From a checkpoint of a small transformer trained on Wikipedia.
Size: 8 layers, width 768, 12 heads of 64, MLP 2048 SwiGLU, vocabulary 8192, 62.9M parameters.
Architecture: RMSNorm before each block, rotary positions, no biases in attention or MLP, tied embeddings.
Training: 503M tokens, 7680 steps.
MLP neurons of a small language model. Each row is named by its layer, matrix (gate and up: input weights; down: output weights) and neuron, and shows model dimensions 48-143. Each number is 50 + 12 x the weight over its row's rms, rounded and kept within 0 to 99. A neuron's up and down rows have the sign that makes its largest values positive.
Before each neuron's rows, "fires before" lists the tokens most often just after its 100 highest values on Wikipedia text that the model never trained on.

fires before: "\n", " the", "=="
L3.gate1563:22 39 59 47 60 56 52 67 44 37 72 51 46 47 39 54 36 24 47 38 61 61 67 61 61 54 49 60 47 72 42 60 55 42 48 31 56 52 63 66 49 50 44 40 71 68 42 54 51 32 76 56 35 48 27 49 59 59 29 66 55 65 41 30 34 48 40 52 56 60 42 59 66 22 57 71 54 56 41 55 40 45 64 43 17 50 48 32 46 63 60 62 63 56 66 56
L3.up1563:59 65 39 53 45 56 47 22 81 42 49 66 61 48 54 62 49 46 64 45 50 50 30 49 51 65 57 44 55 48 20 45 38 53 60 46 28 56 57 41 38 46 40 55 47 64 52 43 54 58 45 49 55 73 48 17 61 40 17 48 51 42 39 61 48 50 48 57 27 47 69 59 46 51 54 31 28 44 57 55 51 48 42 63 48 56 43 63 80 35 62 37 53 71 58 29
L3.down1563:39 55 45 61 39 64 22 43 65 44 59 62 62 61 36 60 52 34 57 45 65 48 53 30 57 48 55 33 48 57 37 32 50 59 45 56 51 35 50 46 36 20 64 55 52 76 47 40 55 44 67 44 50 35 63 50 66 57 21 31 42 50 33 68 52 40 43 44 62 43 53 13 60 52 57 51 60 62 47 56 39 60 59 63 50 39 31 63 56 63 56 59 74 40 66 54

fires before: "\n"
L3.gate654:54 42 46 32 57 55 45 49 59 52 54 48 58 56 62 48 53 44 28 57 45 54 52 54 55 65 54 69 58 34 29 61 57 42 43 48 44 57 61 41 53 50 43 38 44 71 13 32 16 45 55 59 62 60 31 40 54 52 31 38 61 68 51 47 56 38 44 47 63 72 59 88 65 57 38 50 39 53 43 60 06 55 46 53 44 50 72 54 68 66 50 35 74 47 47 60
L3.up654:36 45 36 33 47 60 44 53 55 53 51 52 61 64 62 53 50 35 39 53 51 52 40 41 50 73 57 74 60 44 43 59 61 61 37 49 60 57 70 36 60 59 43 29 43 55 18 24 22 36 54 48 57 56 42 50 54 56 30 31 66 81 46 56 59 43 40 50 75 70 65 59 69 48 39 48 39 52 46 46 16 55 48 54 41 50 54 60 72 73 51 44 74 50 55 74
L3.down654:81 53 52 44 46 53 42 37 38 43 46 54 58 52 61 62 54 44 99 55 41 47 53 56 34 52 51 34 50 56 63 49 49 49 32 44 47 62 47 44 44 54 45 63 44 59 49 45 52 58 49 44 55 38 40 39 39 51 60 60 48 52 49 44 55 35 58 35 39 47 45 00 46 47 58 42 49 61 52 49 60 51 43 44 50 60 51 57 54 37 49 39 32 40 50 49

fires before: "|", "\n", "---|---|---|---|", " ", "|---|---|---|"
L3.gate859:68 71 53 45 39 54 41 53 61 35 49 62 47 45 73 41 52 40 53 62 44 54 37 51 35 45 47 68 56 48 41 39 45 59 41 59 44 45 41 48 49 44 32 69 48 59 47 18 30 70 43 51 62 57 62 48 55 57 60 51 50 50 41 52 70 40 37 38 55 44 60 58 41 45 42 48 43 46 55 63 56 54 48 32 53 38 59 43 49 67 45 31 47 44 65 64
L3.up859:49 66 70 56 32 52 46 46 56 58 50 48 27 40 51 37 46 58 53 64 63 42 32 52 27 37 51 61 49 60 43 66 56 55 52 67 39 32 33 56 35 44 60 37 59 38 57 31 31 67 55 43 57 61 45 31 47 37 40 33 45 51 25 39 26 41 33 50 64 54 52 51 36 42 24 56 42 53 36 61 40 41 63 69 43 38 35 33 46 57 48 37 51 57 60 54
L3.down859:51 43 50 63 45 63 31 50 66 34 50 31 37 59 56 49 41 33 72 23 26 43 77 63 35 59 48 35 37 38 55 55 47 37 53 60 59 54 56 54 32 46 55 46 58 49 57 46 49 33 64 43 29 62 61 46 38 53 63 36 59 49 50 57 30 43 51 51 81 50 56 32 31 56 46 51 41 39 32 60 54 56 39 45 37 73 42 34 65 47 54 58 45 45 60 65

fires before: " |", "\n", " (", "|", " "
L3.gate1240:64 40 42 67 45 43 37 74 54 51 38 61 50 33 51 54 33 54 59 58 55 61 52 39 57 35 45 58 44 37 47 41 34 41 56 61 34 52 46 54 45 49 62 48 61 16 45 47 48 47 48 39 58 34 46 51 35 57 25 29 45 45 73 51 52 47 50 41 53 61 52 49 68 41 31 51 53 55 50 63 52 45 75 82 40 36 49 64 75 45 32 45 58 48 50 50
L3.up1240:40 54 41 53 45 32 37 43 45 34 39 49 35 51 35 65 56 59 48 63 34 21 63 42 31 61 51 53 37 51 44 47 35 62 48 45 59 63 47 43 34 39 53 58 46 49 61 53 42 56 51 61 39 55 35 54 25 48 63 51 40 46 62 45 61 57 55 44 37 79 69 50 39 34 60 61 37 54 65 55 28 40 53 61 46 42 53 40 55 41 59 46 75 58 55 43
L3.down1240:52 56 44 44 41 37 52 47 55 59 63 62 46 39 64 64 49 63 42 37 56 67 70 48 27 53 64 57 39 44 49 43 45 35 50 42 47 68 39 43 42 41 66 46 34 59 64 36 41 37 62 35 55 28 53 57 36 60 12 63 52 52 49 47 47 42 52 54 62 60 45 23 60 50 71 44 36 62 64 38 41 58 54 75 42 69 60 33 62 62 41 47 33 48 42 46

fires before: "|", " |", "\n", "|---|---|---|", "|---|---|"
L3.gate1379:53 49 51 42 37 50 61 50 34 50 57 48 55 60 43 56 39 50 50 53 58 51 46 52 48 36 33 51 47 50 57 40 63 47 35 69 71 42 80 60 59 61 59 51 53 38 63 64 46 64 47 28 47 69 74 53 40 45 58 33 50 57 54 67 58 39 43 34 64 58 61 60 25 53 73 44 71 30 62 55 44 61 58 51 56 46 49 44 42 52 38 49 66 65 55 41
L3.up1379:45 55 44 64 41 70 52 35 33 33 44 60 55 56 46 59 46 51 45 62 30 73 25 47 54 41 36 51 36 49 42 61 53 20 43 50 35 25 66 77 54 59 48 26 48 41 73 52 43 51 84 30 46 61 44 69 45 66 52 36 23 48 48 62 65 61 47 43 37 54 54 67 44 54 55 60 64 35 69 72 49 31 52 14 59 38 52 28 43 45 48 44 50 41 34 35
L3.down1379:61 42 48 57 36 58 51 56 27 56 64 50 46 71 58 50 41 60 77 34 55 43 49 46 61 54 57 51 40 42 38 39 26 47 62 50 55 48 40 34 59 55 42 46 35 30 59 41 50 37 70 53 39 53 46 18 39 74 34 54 40 34 39 33 50 49 38 48 44 49 61 83 49 68 38 42 52 50 49 25 50 47 33 35 71 47 46 63 76 59 71 52 42 48 52 37

fires before: "\n", " "
L3.gate1673:34 12 62 31 51 56 63 57 66 33 48 60 49 48 69 69 44 44 49 40 62 42 56 54 48 45 30 40 80 59 58 56 81 71 40 62 48 43 42 29 32 43 32 46 65 37 50 50 46 47 53 54 59 68 63 41 34 49 65 51 47 46 59 65 38 53 50 52 55 54 51 61 57 59 48 57 58 00 71 57 49 39 43 67 42 49 48 55 34 74 56 46 37 60 35 67
L3.up1673:23 45 45 56 55 38 59 57 53 22 64 59 35 58 61 81 48 55 57 38 65 28 65 92 52 64 48 38 50 39 65 48 52 67 31 28 69 42 45 63 57 61 55 55 60 51 43 50 58 58 44 78 54 33 50 44 44 58 67 60 41 49 37 60 58 40 46 51 52 66 39 56 59 24 49 43 59 32 49 53 50 50 39 75 50 59 46 57 48 65 34 65 39 73 48 65
L3.down1673:35 49 29 42 61 53 69 57 68 29 38 71 48 45 55 45 49 69 78 63 46 35 65 44 49 44 48 33 66 53 62 33 34 61 25 63 53 43 42 39 45 36 55 51 61 78 48 48 45 54 36 46 36 30 57 35 39 50 69 50 27 52 53 49 37 49 51 57 38 47 24 00 65 66 60 46 45 40 38 32 39 55 41 66 64 40 42 44 35 65 48 52 64 41 49 52

fires before: " |", "==", " ==", " the", "\n"
L3.gate1689:48 48 50 54 60 57 36 59 40 33 61 25 53 35 37 51 55 24 64 55 34 52 25 61 60 27 44 43 48 57 44 48 39 46 46 38 54 56 35 48 62 53 82 46 57 66 42 51 36 70 42 38 50 64 50 36 58 52 19 41 50 68 55 41 40 41 45 57 57 57 50 35 67 53 47 52 38 42 59 67 64 61 55 56 38 57 40 47 56 47 53 59 54 41 45 57
L3.up1689:81 58 59 59 56 52 45 61 38 66 24 46 70 41 72 56 56 44 52 43 46 39 49 46 55 63 48 44 60 49 67 37 55 69 53 51 53 54 69 54 51 63 43 47 51 56 37 37 59 40 48 48 39 61 41 38 48 58 64 48 56 33 49 50 49 41 54 63 45 59 79 45 78 45 58 55 48 64 48 76 26 46 49 68 37 39 58 42 51 55 65 48 33 62 55 59
L3.down1689:47 34 65 35 38 37 52 37 54 34 36 64 44 41 29 31 40 39 68 57 58 54 32 59 45 37 43 39 44 46 53 28 28 61 71 50 46 47 45 69 35 60 55 53 69 62 37 52 57 21 31 57 52 40 32 62 44 64 55 57 47 51 31 53 49 53 57 59 66 53 55 10 36 47 27 43 52 55 55 85 45 49 35 71 35 49 48 44 58 58 39 51 46 42 38 54

fires before: "\n"
L3.gate120:32 41 43 45 52 44 30 44 46 46 65 78 58 59 60 36 51 38 59 62 43 41 41 61 64 61 34 74 52 60 47 40 52 59 38 31 41 68 61 53 33 55 49 63 52 59 44 45 40 54 37 58 26 41 56 30 53 44 56 49 60 38 61 48 79 44 24 54 61 55 53 73 74 30 41 53 54 54 67 41 53 42 48 38 51 36 55 38 53 48 65 74 54 56 59 52
L3.up120:58 47 38 50 49 44 39 60 35 47 43 55 47 57 42 50 45 45 35 56 37 57 45 69 59 66 17 47 54 38 45 53 51 63 40 32 44 53 51 41 30 54 56 58 29 57 36 44 32 34 29 45 49 68 39 44 27 69 73 62 63 31 58 48 45 52 50 45 42 57 71 42 49 72 56 48 39 43 43 64 40 60 50 63 55 53 68 46 32 64 63 67 45 71 74 47
L3.down120:56 36 46 48 39 46 41 59 27 47 56 58 54 52 57 62 45 65 63 48 38 39 45 59 51 50 58 66 53 44 58 67 36 56 57 50 55 63 46 57 33 64 63 41 37 72 60 46 45 39 47 59 42 65 66 68 30 56 52 50 39 68 54 45 72 51 38 44 41 54 63 12 34 54 48 40 45 39 47 55 43 54 49 32 48 55 51 31 57 79 57 39 52 39 57 43

fires before: "\n"
L3.gate527:56 69 51 38 45 54 66 56 45 43 65 71 33 67 47 55 29 45 45 53 62 33 42 49 54 51 60 46 52 47 58 72 75 50 38 36 56 50 68 61 62 66 55 42 53 49 54 56 47 53 72 44 33 44 50 57 41 46 26 42 68 54 54 53 44 36 36 60 39 67 54 46 26 61 60 51 55 63 46 61 43 58 34 67 55 54 86 76 59 90 36 39 54 50 55 59
L3.up527:49 61 30 64 41 53 53 39 47 37 52 38 62 49 52 62 71 53 49 51 31 60 35 25 74 54 46 44 59 54 34 43 25 36 60 59 56 49 78 52 30 54 41 32 33 45 36 39 44 66 31 37 33 52 42 70 40 66 54 28 60 59 47 27 34 67 37 53 45 53 70 60 34 35 37 35 34 56 62 54 54 44 54 33 63 51 78 70 82 63 57 65 57 46 52 56
L3.down527:56 29 51 32 42 46 37 47 67 35 29 33 59 64 38 55 39 69 59 46 57 50 48 60 36 49 37 49 36 60 61 35 20 52 29 39 53 57 57 55 58 49 41 59 37 53 33 51 57 49 38 60 53 56 70 55 40 45 34 34 53 35 49 33 54 34 27 36 32 64 45 00 33 26 57 16 53 37 48 49 50 31 55 63 49 64 50 50 68 31 48 57 61 50 42 42

fires before: " ", " R", " |"
L3.gate1698:39 42 52 54 51 39 56 58 43 60 53 63 44 49 42 60 49 76 51 34 35 61 46 36 41 38 49 58 59 52 40 69 39 47 62 45 32 58 39 72 43 43 55 21 55 53 74 42 29 58 71 57 46 51 62 63 30 66 53 53 61 54 53 40 56 45 84 54 59 56 54 47 49 45 46 62 42 31 38 46 50 48 55 52 56 51 34 42 39 48 74 52 54 30 44 44
L3.up1698:55 44 45 45 42 44 49 21 57 42 59 55 53 23 52 62 41 73 49 59 49 54 28 56 44 46 64 53 54 73 38 42 39 41 75 52 56 43 62 57 37 38 49 52 52 41 47 61 38 55 56 57 64 42 34 54 32 64 42 52 37 64 49 55 36 62 68 43 48 40 56 39 56 53 58 46 54 28 59 60 53 29 53 64 52 52 37 52 49 37 50 61 54 32 38 63
L3.down1698:50 60 52 68 28 30 58 56 59 52 44 53 49 45 50 61 49 70 63 35 63 54 40 37 69 54 48 57 77 57 48 36 51 71 52 64 39 51 51 41 49 24 20 44 43 50 55 37 42 54 52 38 53 45 68 55 41 59 52 42 60 37 46 44 52 52 50 55 33 49 39 18 43 41 43 41 31 49 48 48 59 43 50 39 67 45 59 33 49 55 51 40 59 47 56 38

fires before: "\n"
L3.gate865:46 38 47 38 61 49 54 37 44 47 69 59 70 75 63 55 64 58 52 63 54 41 26 50 53 43 56 36 38 53 64 54 57 54 53 43 33 18 66 38 63 65 24 30 54 48 47 43 39 72 63 62 52 50 69 44 52 63 52 45 17 67 73 57 50 44 55 40 58 52 38 63 47 55 40 57 38 72 82 75 38 62 44 53 53 57 69 32 64 67 34 35 54 48 53 43
L3.up865:38 82 42 51 37 38 47 60 55 32 62 58 49 59 72 33 53 45 70 68 62 48 55 55 34 35 51 50 53 43 58 48 62 65 42 54 34 54 63 49 64 63 36 40 30 45 65 46 37 52 31 74 42 34 54 40 65 73 39 61 22 46 52 45 69 55 66 46 45 67 45 39 54 58 44 34 47 59 51 69 39 49 59 43 28 43 52 54 41 62 46 50 80 67 53 38
L3.down865:79 34 62 40 38 44 36 53 42 31 61 60 64 65 61 61 59 47 92 54 77 49 38 36 52 68 39 28 41 68 54 49 67 53 63 46 23 36 50 56 66 46 51 32 42 57 55 45 56 31 61 54 56 49 50 43 39 66 34 37 38 54 56 50 31 55 58 50 55 45 58 00 64 78 35 49 41 56 51 51 42 44 54 63 44 49 62 57 54 86 66 45 48 54 52 42

fires before: "\n"
L3.gate223:45 29 40 45 63 53 56 45 34 61 50 45 66 58 56 39 45 52 35 55 56 62 52 45 55 45 30 46 32 38 48 47 55 56 32 36 41 31 39 75 57 66 48 53 52 40 76 56 46 57 63 35 35 49 40 45 27 65 50 26 29 48 28 53 41 61 44 61 57 53 55 56 52 51 49 68 48 53 61 28 56 94 52 31 52 57 75 58 54 75 65 52 43 57 58 49
L3.up223:62 45 50 54 51 36 12 54 42 45 66 32 38 51 62 68 44 62 56 31 63 35 31 56 46 29 49 26 58 50 42 42 40 47 46 62 37 39 52 61 26 58 53 54 51 35 54 55 44 31 40 64 45 57 59 27 62 34 69 43 37 55 37 31 54 55 53 49 52 57 61 51 55 61 36 49 42 35 68 31 57 63 69 45 47 61 57 52 58 63 60 65 49 56 48 28
L3.down223:37 53 52 55 53 70 60 51 47 50 51 40 51 73 57 45 74 73 76 60 70 59 35 53 41 30 42 37 69 67 55 73 59 66 26 41 36 25 55 61 57 48 33 54 33 41 44 51 27 56 45 47 58 58 58 34 62 43 55 27 43 34 64 57 48 65 59 49 73 64 49 43 27 49 54 59 56 53 52 45 57 55 72 22 68 55 53 51 57 57 71 37 49 67 47 49

fires before: "==", "s", "\n", " life", " =="
L3.gate307:45 54 46 52 55 54 29 62 88 46 61 64 43 48 66 65 58 72 54 72 68 25 46 55 43 56 43 25 67 65 48 48 48 49 50 74 30 53 74 52 56 41 52 59 43 60 54 42 53 53 19 53 53 59 68 24 70 59 52 42 43 32 42 43 21 53 52 42 70 40 51 43 65 57 35 37 53 52 52 49 48 37 59 49 62 62 53 45 54 61 52 34 74 38 58 47
L3.up307:59 49 54 46 53 56 64 41 44 49 40 74 75 37 55 57 59 46 57 51 41 48 52 37 77 54 54 45 62 76 56 58 47 60 37 70 44 30 52 65 31 32 74 57 53 41 37 48 59 56 55 47 74 70 57 49 46 37 68 63 62 24 45 64 69 55 52 57 57 47 57 48 49 49 43 66 45 50 51 60 51 42 25 34 55 42 51 45 60 58 58 56 63 43 51 41
L3.down307:56 55 42 49 39 50 68 57 43 39 45 43 61 44 49 47 60 50 76 50 41 60 18 58 52 38 56 56 57 57 37 48 42 79 40 68 56 57 33 17 30 46 44 47 43 70 42 65 58 34 45 45 53 35 55 28 47 52 44 33 75 60 52 43 42 47 47 43 44 71 67 00 56 62 70 57 51 45 49 50 62 55 59 34 57 47 76 52 38 58 38 36 45 56 59 62

fires before: " |", " place", " (", ",", "."
L3.gate644:56 61 66 49 59 30 54 48 45 47 58 64 55 48 46 51 48 46 64 63 57 22 54 64 56 61 28 41 61 66 46 42 32 59 46 59 29 57 53 53 29 57 51 40 59 31 51 46 36 62 58 46 56 21 55 44 65 70 59 56 57 45 40 28 51 72 58 51 50 54 68 54 40 67 34 66 50 28 12 48 40 30 39 48 58 58 47 49 44 44 50 79 43 55 55 62
L3.up644:47 35 57 51 65 53 42 44 45 29 44 55 45 69 47 41 49 51 48 61 52 60 50 65 58 49 57 49 69 59 51 62 58 69 55 47 56 69 69 60 46 57 49 37 55 50 50 66 47 41 48 59 45 56 63 68 54 39 44 47 44 36 36 39 47 52 68 55 55 55 49 39 61 57 45 56 76 50 45 67 54 38 33 31 47 59 16 53 51 35 48 28 63 56 48 53
L3.down644:49 72 40 49 55 34 56 40 59 46 62 44 52 51 52 28 60 45 52 37 54 64 57 71 47 51 27 51 57 58 70 70 45 81 49 43 45 62 33 52 32 50 61 35 44 51 25 47 48 33 43 53 63 74 31 46 36 47 40 55 46 54 73 45 55 59 52 38 30 54 48 19 62 43 49 41 41 70 59 40 46 42 61 38 44 64 23 47 38 47 43 38 55 51 38 42

fires before: " |", "\n", " ", " W", " Goals"
L3.gate20:38 63 54 43 57 59 48 42 47 53 65 43 51 62 37 41 69 62 45 62 38 47 56 35 58 47 60 33 44 58 57 65 45 54 47 56 69 44 50 46 29 71 27 32 30 46 43 45 49 48 34 29 58 54 54 72 54 25 49 36 40 58 64 56 42 48 61 72 39 38 63 30 46 50 51 40 46 58 63 74 37 44 62 55 41 39 40 55 53 34 50 44 33 47 50 48
L3.up20:59 32 63 50 32 52 47 40 43 32 53 66 63 36 41 74 38 47 49 53 41 33 74 69 47 57 63 59 58 64 58 66 51 43 55 32 54 38 34 51 34 51 53 48 46 20 52 65 54 70 54 55 47 43 56 48 41 57 50 63 47 45 41 40 57 43 51 73 58 50 52 14 64 41 49 36 46 54 42 55 39 27 65 36 32 40 41 40 42 76 27 39 62 35 56 61
L3.down20:42 64 70 31 68 50 36 36 45 41 44 42 38 53 26 57 39 40 50 50 55 56 48 36 53 37 67 26 71 61 52 64 44 30 44 61 62 63 37 48 45 51 36 50 52 41 48 49 34 46 48 34 77 49 40 57 45 33 36 61 54 40 52 48 68 73 53 40 54 38 30 39 53 42 43 52 54 75 43 45 30 52 51 48 30 60 54 41 60 52 49 45 54 67 30 53

fires before: "\n"
L3.gate908:57 53 30 62 55 54 45 49 51 27 34 66 73 55 63 48 70 54 57 60 36 44 51 61 43 50 55 51 55 29 55 49 50 36 57 52 49 53 64 35 32 51 33 65 47 52 39 41 37 57 23 64 41 29 72 48 47 48 40 68 42 54 63 61 47 46 46 58 39 45 63 52 76 47 41 57 39 59 55 47 24 18 41 53 53 45 35 34 27 46 61 56 37 52 70 21
L3.up908:45 46 54 41 30 55 58 61 44 47 66 51 56 47 47 64 37 71 44 46 62 36 56 47 37 58 67 63 35 55 49 31 55 48 43 48 56 36 44 44 54 47 40 36 52 27 58 49 42 66 55 57 38 41 24 44 46 44 48 61 52 21 48 37 55 60 50 35 61 71 55 46 61 42 37 57 65 48 69 52 39 59 49 52 30 39 29 34 60 56 50 71 77 36 48 44
L3.down908:57 23 49 54 69 53 37 40 53 47 57 35 38 35 45 47 30 55 87 64 46 48 43 43 60 45 40 28 48 47 31 36 35 43 65 45 51 58 53 65 51 61 45 51 64 42 37 49 49 47 64 49 48 35 62 61 39 61 62 33 47 55 43 37 38 34 39 38 57 71 54 00 37 52 56 66 50 45 86 52 46 44 68 54 53 45 41 49 46 46 55 37 52 33 45 44

fires before: "\n"
L3.gate1384:69 60 49 50 60 43 46 41 77 50 58 60 53 64 52 49 47 36 56 55 69 42 55 71 48 64 46 61 49 71 71 33 48 50 26 55 40 72 60 73 47 51 48 63 43 57 60 57 44 59 33 47 57 41 59 42 60 61 67 83 52 47 49 39 59 41 44 51 40 57 52 54 61 44 42 56 37 24 51 45 32 43 66 53 48 35 51 71 42 67 35 38 32 72 65 38
L3.up1384:73 52 42 64 63 45 65 48 58 43 67 62 60 56 46 50 47 65 47 69 60 21 58 53 56 60 46 77 52 56 62 63 59 60 61 39 75 74 58 64 35 67 39 69 58 54 66 60 36 69 59 30 54 61 35 46 35 56 44 57 45 51 55 51 58 47 36 49 51 51 60 48 53 56 56 58 57 26 50 49 47 47 61 55 53 36 58 68 42 69 25 49 49 50 65 54
L3.down1384:66 36 36 49 59 56 27 42 75 56 50 60 44 63 65 61 43 50 75 40 42 45 52 51 49 65 46 56 71 65 40 70 60 54 53 45 32 60 45 76 36 56 55 69 25 51 45 71 41 42 48 52 73 54 57 52 37 61 58 66 60 62 42 50 70 40 41 58 56 71 79 06 45 58 42 48 43 36 51 69 29 62 54 35 63 59 44 59 35 58 48 63 40 64 47 73

fires before: " ", "s", "-", "0", "na", "8"
L3.gate151:26 68 60 67 53 46 22 50 52 66 48 51 36 48 53 51 51 64 47 40 50 52 53 36 60 50 47 61 58 15 48 59 39 56 48 65 72 50 44 27 41 46 42 62 36 53 50 51 60 69 22 46 43 54 64 50 51 62 53 62 47 59 48 23 63 59 39 42 41 63 26 55 37 57 41 39 42 33 44 46 58 52 61 63 58 60 58 46 43 53 48 40 65 49 54 48
L3.up151:57 49 55 46 44 47 49 46 51 41 26 44 57 43 64 35 47 54 50 55 59 47 60 43 52 44 48 48 74 39 47 44 45 47 45 31 42 63 54 42 52 70 52 50 58 56 52 36 54 50 56 40 37 45 43 36 43 51 72 56 56 43 63 67 41 59 34 59 53 52 41 44 54 45 35 57 29 72 69 68 50 38 50 44 76 48 22 32 57 57 47 40 24 55 61 79
L3.down151:59 59 35 41 38 54 73 53 77 62 35 51 53 59 43 44 62 55 72 43 56 37 46 58 68 46 48 41 67 56 67 54 55 55 46 49 57 62 43 47 70 53 47 54 58 54 47 50 32 77 36 37 60 68 52 59 54 45 34 58 32 61 53 54 37 57 51 30 58 44 39 10 57 54 54 63 41 67 48 53 45 56 50 48 59 66 68 46 36 32 47 68 32 36 42 41

fires before: " |", ".", "0", "1", "3", "2"
L3.gate1192:53 56 58 52 60 59 43 40 55 71 42 53 49 55 68 52 43 41 40 53 57 59 71 41 51 58 47 49 46 37 52 40 26 65 31 59 48 55 37 60 40 62 53 42 56 59 50 65 37 47 61 28 35 39 25 48 88 44 61 75 56 60 55 46 60 50 53 61 48 43 37 59 44 43 51 53 39 48 59 52 49 38 52 78 36 34 43 48 42 48 47 46 57 45 40 47
L3.up1192:74 30 40 64 35 60 56 31 61 43 40 45 52 42 65 58 32 53 44 37 45 65 66 47 40 48 47 45 64 36 54 53 52 42 63 38 52 42 39 31 46 61 66 34 46 60 63 59 26 53 62 35 64 30 43 53 27 51 48 48 59 71 72 39 64 58 58 53 75 42 61 38 81 36 54 13 31 50 32 34 41 56 86 56 47 48 47 47 27 56 38 70 57 37 44 43
L3.down1192:52 39 49 57 60 68 38 68 53 57 56 34 41 56 32 62 48 51 23 37 41 50 47 36 57 53 57 62 51 61 51 70 41 37 51 62 66 47 47 56 30 30 37 36 47 48 55 52 55 37 61 58 59 60 29 42 54 43 71 34 32 56 64 43 41 45 68 51 64 44 44 51 67 53 48 44 40 66 47 40 64 47 66 45 61 67 33 51 43 45 52 48 62 70 42 54

fires before: "\n"
L3.gate186:59 53 31 38 68 56 44 37 35 44 50 72 70 48 73 39 52 29 56 38 50 64 34 50 73 70 52 44 45 39 37 33 49 55 36 28 56 56 58 72 60 45 47 19 44 56 55 41 35 52 65 65 48 55 53 47 58 46 49 55 51 48 43 47 68 49 28 48 42 50 43 23 44 89 32 53 40 47 29 66 44 29 48 33 45 45 37 61 34 68 63 40 60 31 61 55
L3.up186:38 45 33 35 52 46 33 40 64 49 80 45 42 30 55 37 45 59 52 75 46 34 38 41 28 44 47 87 54 46 59 51 35 76 29 64 55 35 48 62 31 46 52 39 47 45 46 57 42 41 63 49 40 39 39 43 51 49 41 41 60 28 62 32 53 43 42 68 54 43 74 32 31 39 50 43 44 58 52 44 31 58 44 27 46 39 66 60 69 56 68 50 50 61 47 45
L3.down186:39 40 43 50 69 43 56 52 49 51 44 46 62 48 71 40 39 59 82 53 54 42 54 51 42 43 60 55 46 62 56 34 27 61 52 70 67 54 53 32 35 59 27 45 56 31 53 57 44 35 46 45 47 30 45 58 45 63 37 34 61 56 50 42 64 47 48 56 71 54 54 36 53 59 29 49 28 61 56 48 57 62 47 37 45 36 51 48 39 33 55 43 55 48 60 58

fires before: "\n"
L3.gate1703:64 49 53 37 38 50 38 55 37 58 27 40 45 39 64 59 52 72 36 54 51 52 34 65 39 52 46 61 40 48 61 54 63 50 33 61 77 75 64 46 50 59 41 40 44 44 61 68 16 55 52 62 46 64 61 35 30 59 64 47 70 56 55 51 52 49 36 56 52 53 68 43 37 65 52 42 48 65 43 63 39 38 47 34 51 37 44 49 56 45 83 44 40 45 67 67
L3.up1703:51 45 31 34 67 48 29 60 45 53 55 31 40 54 70 72 56 44 67 44 48 24 57 59 83 47 53 76 57 63 42 56 45 48 48 41 52 54 68 43 33 72 68 37 41 42 55 51 40 52 30 55 55 68 66 47 52 30 39 35 74 48 45 56 30 39 36 50 51 60 51 41 59 53 27 64 44 42 58 27 44 56 38 69 56 39 32 73 66 35 78 75 50 65 54 59
L3.down1703:54 62 58 44 50 43 60 54 45 50 50 46 22 53 61 12 50 25 88 54 38 58 53 49 54 51 53 61 43 53 54 73 30 70 47 45 61 63 37 48 34 61 30 55 60 42 40 51 58 52 71 65 58 45 71 47 36 56 54 46 65 39 53 49 52 39 41 31 62 49 48 00 45 63 37 47 52 56 59 58 49 62 37 48 45 44 52 32 51 40 31 36 42 42 36 44

fires before: "\n", " "
L3.gate1437:36 47 45 64 41 52 76 38 36 38 52 47 47 38 50 59 46 45 78 48 45 61 41 58 58 79 69 30 41 49 56 41 48 62 38 64 50 52 70 53 44 49 54 35 29 45 33 31 44 41 60 49 50 45 69 40 32 60 53 48 47 40 33 53 79 28 41 65 41 25 52 44 34 53 30 56 61 63 54 57 47 38 44 32 47 55 43 68 29 41 74 45 51 35 54 47
L3.up1437:51 36 51 42 63 26 35 54 39 43 41 59 50 34 48 26 33 43 54 72 50 23 26 48 56 49 45 63 36 62 25 62 52 47 29 39 36 44 64 41 43 58 30 62 59 59 29 44 56 33 71 30 42 59 40 41 44 68 48 37 52 54 42 44 61 35 52 49 38 64 42 57 69 53 51 63 24 46 33 86 24 56 57 39 54 59 48 45 54 61 60 71 41 53 44 62
L3.down1437:58 42 36 71 41 29 47 68 63 44 67 49 55 61 62 55 50 49 74 47 26 44 55 59 34 44 44 41 61 48 41 55 47 42 62 36 60 34 56 42 32 49 48 40 61 55 50 68 59 59 58 55 40 52 38 58 40 50 51 46 77 45 51 25 56 49 32 62 49 49 61 00 57 29 54 50 54 48 41 62 57 54 35 50 46 61 38 43 50 41 37 43 48 33 50 31